Weights of a small GPT-style language model, trained from scratch on English Wikipedia: 24.5M parameters.
MLP neurons of a small language model. Each row is named by its layer, matrix (gate and up: input weights) and neuron, and shows model dimensions 0-63. Each number is 128 + 32 x the weight over its row's rms, rounded and kept within 0 to 255. A neuron's up and down rows have the sign that makes its largest values positive.
Before each neuron's rows, "fires in" lists the words (lower case) most often at its 100 highest values on Wikipedia text that the model never trained on.

fires in: "town", "kingdom", "gold", "madonna", "republic"
L2.gate227 [ 93 132 119 115 106 106  40 123 160 139 138 128  90 165 124 207 156  67 121 121 138 126 165 100 125 155 154 162 120  96 139  82 119 101 106 101 151 154 162 140 176  75 122 111 118 122 154  67 131 106 114 150 103 131 136 178  73 208 127  85 120 120  74 126]
L2.up227 [122 155 172 105 164 155 132  60  77 180 140 176 145  79 163 129 163 172 164  91 178 125 131  68 139 174 157  95 171 169  99  86 108 129 132 131 134 144  86 159 107 184 138 150 189 108 123 125 112 162 155 122  83  41  78 159  64 113  39 133 153 114 168 173]

fires in: "but", "de", "kelsey"
L4.gate637 [ 99 132  66  93 135 103 152  76 137 184 141  85 113 107 143 164 115 118 129 140 117 107 165 124  31 149 177 115 148 114 199 101 156 158  71 126 135 143 124 124 140 172 101  77 130 162 186 104 172  62 200  97 102 154 121 135 127 102 135 204 116  75 174 113]
L4.up637 [ 81 110  77 138 119 138 162 139 166 204 129 142  87 110 131 155 143 180 139 116 141 176 145 172 127 160 146 121 161 193 165 150 138 136 139 110 100  92 154 175 128 110 118 103 127 142 129  80 185  92 155  57 107 185 134 166 158 154  95 143 138  80 149 134]

fires in: "its", "his", "their", "create", "him", "her"
L4.gate752 [164 144 103  76  93 196 156 153 150 147 169 134 183 157 130 157 139 136  66 121  92  79 120  90  78 118 115 116 125 101 106 158  77 122  94 162 143 147 146 142 117 109 155 107 155  93 140 128 165  68 119  99 167 103 170 155  70  87 170 194 107  99 151 160]
L4.up752 [184 180 172 103 147 142 111 147 137 175 166 168 139 144 101 131 122 118 121 117  70  41  52  66 129 127 122  87 125 172 150 175 114 184 123 169 123 120  96 123  87 130 101 143 180 113 118 139 152 158 122 174  92 142 105  85 155 139 142 133  92 163 136 137]

fires in: "world", "rehabilitation", "bronze", "their", "its", "europe"
L7.gate62 [105 124 181 165 130 146 101 146 163 212 160 188  96 123 118 150 100 147 141  86 129 113 155 131 141 110 104 145 115 174  93 140 139 163  97 134 148 109 136  59 155 160 137 114  86 180 153 150 205  78 149 130 144 114  93 130 106 124 138 163 132 103 150 126]
L7.up62 [119 112 224 153  96 132 128 102 158 197 216 166 110 127  87 123 143 123 136  50 155  85  93  91 184 135  88  85 134 144 110 106 124 122 136 105 179  77 192 102 148 152 143  97 103 131 154 112  66 125 114  71 170 117 157 135  80 128 120 146 156 159 150  71]

fires in: "to", "spent", "serves"
L4.gate664 [100  97  67 162  95 162 101 125 118 140  62 158 109 169 182 139 176  82 120  77 134 115 142 119 118 110 120 174 180 118  79  91  68  76 134  82  96 134 122  99  96 119 134 108 143 152 208 110 155 149 117 150 119  77 105 148  74 174 132  99 150 139 113 110]
L4.up664 [145 134 160 142  92 168 149 102 123 103 148 164 142  88 106 133  81 135 142 141 148 147 156 140 117 109  99 110 108 101 112  94 157 118 131 160 141 107 157  90 129 156  85  81 161  79 163 136  99 109 132 166  82  51 104 160 105 138 129 107 112  34 104 140]

fires in: "took", "horse", "take", "decision", "one", "taking"
L4.gate287 [143 134 146 141  82 112 131 110 169 131 128 100 157 123 106 124  56  75  79 141  83 117 122 180 141 139 152  53 161 133  94  86  63 131 157 135  79  93  99  87  87 124 146 139 119 173 180 120 164  95 143 119  94  78 131 139  79 134 160 122 136 112 144 118]
L4.up287 [145 151 101 165 138 126 110 127 129 145 150 186  90 201 115 113 121 133  85  94 180 113 148 168  81 143 141  74 148 130 117 160 196 111 110 148 136 139 147 141 138 123 166 143 164 132 172  25 149 129 166 122 135 116 118 144 126  91 133  82 139 136  96 107]

fires in: "one", "each", "out", "best", "type"
L4.gate830 [142  93 177 138 164 119  63 134 106 129  76 133 165 140 158 161  78  74 148 121 115 151 140 153 153 104 125 137  93 162  93  75 101 147  92 138 142 176 117  55  72 111 153 105 145 165 175 123 129 157 144 125 194 124 148 200 143 118 119 103 177 124 123 102]
L4.up830 [150  76 177 161 156 181 143 139 136 122 140 146 172 143 133 153 108 146  97 148 110 115  70  91 112 134 153 124 104 119  82  99  91 174  78 113 140 121 180 147 189 207  98  97  92 112 150  60 116  88 119 100  80 139 164 188 146 116 114 125 102 155 138  87]

fires in: "to", "helped", "agosto"
L7.gate929 [162 104 130 157 135 103 113 111  59  85 103 180 160 102 136 126 110 115 144  97 131  89 111 107 218 103  87 132 149 110 144 192  96 133 127 113  97 163 123 138 133  68 136  89 162 143 151 139 129 147 165 119 123 108 143 132 110  83 121 135 139 125 165 129]
L7.up929 [118 132 140 164 109  65 168 125 162 174 138 161 145 164 149 126 123 156 168  96  91 134 115 132 102 134 137  99 107  80 144  95  94  98 126 123 117 120 115 170 112 145  98 139 136 119 152  39  79 106 108 185  51 130 126 194 129 181 190 106  82 130 143 143]

fires in: "two", "poll"
L2.gate191 [ 87  30 140  93  99  95 123 130 161  84  92 161 125 162 153 139  38  94 122  41 195 136 150 162  47 126 134 120 109 152 130 134 179 156  94  58 194 184 132 137 173 156  77 111 122 137 135 136 126 162 161 142 151 186 138 125 122 128 172 131 112 126 131 131]
L2.up191 [100 118 141 122 139 112 136 108  98  67 109 164 128 122  99 140 149 119 108 125 142 204 126 137 104 144 122 155 102 203 133 153 192 185 140  93 183 162  66 108 141 101 129 198  68 116 160 100 125 146  99 109 122 111 106 158 136 150 172 142  81  94 104 102]

fires in: "such", "known", "sang"
L8.gate726 [122 132  87 131  86 150  61 142  66 138 176 134 133  58 125  87  38  92 108 139 103  68 128  80 118 123 120 112 155  82 111 105 130 158  94 120  87 191 124  89 169 126 102 133 117 155  79 211 180  89 150 140 140 109 122 125 120  72 154 123 148 149 110 100]
L8.up726 [ 54 130 137 173 142 162 110 145 128 104 110 120 128  52 120  64 144 162 180 128 157 118 151 196 134 119 133 117 115  93  85 159 151 103 191 126 136 100 151  85 201 143 150 116 154 127 172 154 125  86 130 138  81 142 144 108 119 163  96  98 135  64  79 137]

fires in: "none", "known", "whose", "such", "aon"
L4.gate330 [ 80  93  92 105 136 149 117 120 171 166 138 165 150 111 135 129 118 106 167 110 174  88 133  83  51 107  95 147  87  85 115 118  97 100 119 106  30 142 121 120 145 113 166  93  99 110 140 114 134 116 171 119 112 103 149  95 100  78 133 140 102  90 122 157]
L4.up330 [115 159 175 158  99 106  86 111 146 112 106 135 127 143 140 155 114  59 126 129 143 179 175 137 116 139 124 149 117 114 129 134 148 165 164 122 123 136 168 135  64 112 162  84 122  88 147  59 136 118 131 118 132  96 150 119  79  83 125 101 106  75 142 140]

fires in: "by", "with", "and", "only", "like"
L7.gate490 [107 105 124  99 127 127 172 116 129 165 126 141 121 131 117 112  67  54  86 106 166 112 166 126 129  48 221  79  52 148 111 234  93 160 132 144 107 134  98 162 199  91 102 126 128 133 138 164  92 138 117  53 168 125  91 136 133  94 182 131 157  91 146 151]
L7.up490 [111 104 160 107 108  33  91 174 140  83 140 132 176 132 126 143 166 112 136 116 130 153 150  68  87 146  97 139 156 180 134 153  65 185  80 129 145 137 175  83  95 166 136  89 159 129 152 153 122 101 196 146 142 151 105 195 168 124 197 144  92 125 146 158]

fires in: "of", "near", "nl", "von", "preferred", "to"
L4.gate311 [ 61  89  93 105  63  93  77 103 131 108 111 163  87 187 138 148 127 127 128 124 110 117 165  83 119 118 113  92 124  99 196  64 131 116 105 104  88  99  81 114 145 104 136 144 149 132 123 118 141  90 125 126 107 107  39 124 113 183 161 170 115  91 168 113]
L4.up311 [109 154  79  71 118 132 101 135 154 132 160 134  88 135 115 141 161 170 155  91 149 144 110  82 141 172  91 132 106  81 149 112 175 126 143 135 120  66 133 141 126 171  98 124 161  28  90 108 122  97 148 128  98 167  81  79 134 217 114 103 129 108 142 175]

fires in: "after", "years", "season", "by"
L7.gate270 [129 168  99  95 141 132 134 185 118 190 112 177  85 143 163 110  88 135 177 127 193  57 152  57 141 110 116 113 146 161 230  98 120 179 111  79 140 169  97  84  79 114 165 138  98 182 115 169 156  83 140 138 135 127 107  84  82 156 125 107 125 104 110 116]
L7.up270 [109  94 156 177 139 122  96 182 163  36 118 208 149 137 142 152 147 114 152  74 122 128 128 124 155 141 127  92 147 129 214 145 151 134  92 120  96 119 168 127  97 153 192 119 144 134 136 106  93  86  64 106 125 167 151  87  84 135 148 125  72 144 153  84]

fires in: "a", "in", "as", "more"
L10.gate659 [115  76  98 150 147 109 156 166 178 115 111 155 106  90  96 149  43 164 120 120 139 123  90 130 110  77 192 132 128  95 174 104 162 158 147 142 161 130 156  93  85 111 168 146  99 105  63 120 182 159 107 154 207  70  62 133 131 121  93 107  89 126 142  80]
L10.up659 [158  62  69 143 110  70 116 129  92 111  96 128 131  79 142 125 124 132 118 148 112 127 162 147 164  71 134 156 130  96 134 162 147 116 179  95 134 160 158 148 145  47 133  88 169  80 154 140  98 178 138 143  92  86 130 145  81 120 144 104  72  97 172  92]

fires in: "this", "one", "last", "first", "compilation", "each"
L7.gate608 [122  88 133  98 158 120 104  65  61 174 125 187  91 176  98 154 114  83  41 177 228 169 112  84 108 116  71 102 102 139 107 122 158 151  80 174 137 106 155 149 136 136  58 148  80 105 138  64  93 186  68 111 142 158 104 113 145 150  50 116 143  94  92 111]
L7.up608 [165 139 111 156 126 111 128 121 164 119 143 145 164  16 110 172 140 135 109  83 103 185 142 166 147 155 149 180 131 130  71 112 135  99  77 105 106 123 148  97 147 129 129  89 138 152 170  89 168  85 127 115 106 122 179 153 135 147  76 187  86 108 122 148]

fires in: "these", "this", "two", "innovations"
L2.gate342 [158 138 122 138 183  83 113  43 113 157 136 135 168  87  71 106 160 135  78  82 116  83 114 143 136 115  73 173  40 106 196 108 105 146 117 120 169 109 119 132 144 194 120  73  98  84 153 162 153 115 161 134 163 131  94 191 164 173  91 174 161  84 153 132]
L2.up342 [128 169 123 106 122 144 144  98 157 108 171 134 100 133 176 108 138  93  68 124 131 132 124 175 136 127 103 123 145 156 103 132 135 203  87 125 146 161 177 160 124 119  84 149 147 125  66 130 129 134 161 136 120 124  72 132  92  78  86 190 116 128 168  53]

fires in: "after", "but", "before", "by", "he", "sometimes"
L8.gate894 [126 181 177  63 189 114 124 191  55 180  75 183  87  75 149 140  59 163 162 151 123 104 183 157 131  86 150 132 127 108 154 154 119 106  97 112 155 154 107 104 155 145 154 108 116 134 109 159 145 146 129  99 157 110 146 156  98  62 146 163 106 158  94 179]
L8.up894 [ 39 152 174 152 109 160 153 126 103  85 128 141  88 149 172  96 115 125 109 195 106 137 113 146 133 123 176 182  63 119 159 122 145 184 122 186 109 153 117 141 141  73  69 148 167 117  93  85 145 107 137  98 134 193 149 196 100 131 176 159 112 165 169 109]

fires in: "in"
L4.gate962 [146 131 173  83 113 106 184  91 135 144 146 139 129 134 146 111 173 128 159 156 126  41 103 115 106 126  88 148 126  99 164 120 159 164 133  50 160 125 159 110 138 121 114 138 100 104 170 102 131 136 111 143  86 120 161  81  93 124 101  87 135  92 120  92]
L4.up962 [204 140 124 131 130  85 166 108  71 122 167  91  98 182 107 107 150  76 188  80 126 131 138  48  84 148 166  98 136 203 166 172  67 118  85 109 101 144 100 100 114 139 111 128  99  57 176  97 112  76 125 103 195  88  78 149  79 136 180 115 146  57 144 178]

fires in: "war", "warped", "bass", "warwick", "destroyed"
L4.gate503 [112 147 115 122  87  64  53 123 166 202 153 132 125 118 199  69  95 131 146 124 161  98 112 132 157 117  65  88 163 118 107  93 169 104  79 155 113 143  43 109 140 116 131 103 168 148 158 124 110 105 152 156  95  88 145 116 111 133 170 145 115 126 122 132]
L4.up503 [146  75 112 114 133 119 126 196 150 162 123 107 165 164 168 112 106 138 118 137 105 131 109 117 175 111 123  98 180 108 115  97 164 109 174 154 141 113 106 127 124 134 135  77 197 172  84 108 100 174 156  98 123 103 116 129 128 191 155  79 113 175 153 107]

fires in: "two", "both", "three", "four", "fourth", "five"
L8.gate350 [127  99 163 139 111 143 121 100 139  82 103 152  60 205 141 129 138 126 130 150 120 119 144 125  95 115 119  68  63  95 174  73  97 153 109 169 191 149 144 109 121 214 132  95  81 113 133 107 132 148  85 107 121 162 144 144 149 120 175 121 155 108 127 156]
L8.up350 [ 65 140 189 125 115 153 118 138 154 117 153 134 140 131 118 134 116 199 117 131 208 143 140 170  81 137 146 165  99 171 154 133 124 153 151  75 162 136 183 124 121 132 187 116 102 146 132 170 119 140  82 145 173 164 125 143 121 113 130 112 136 162 127 118]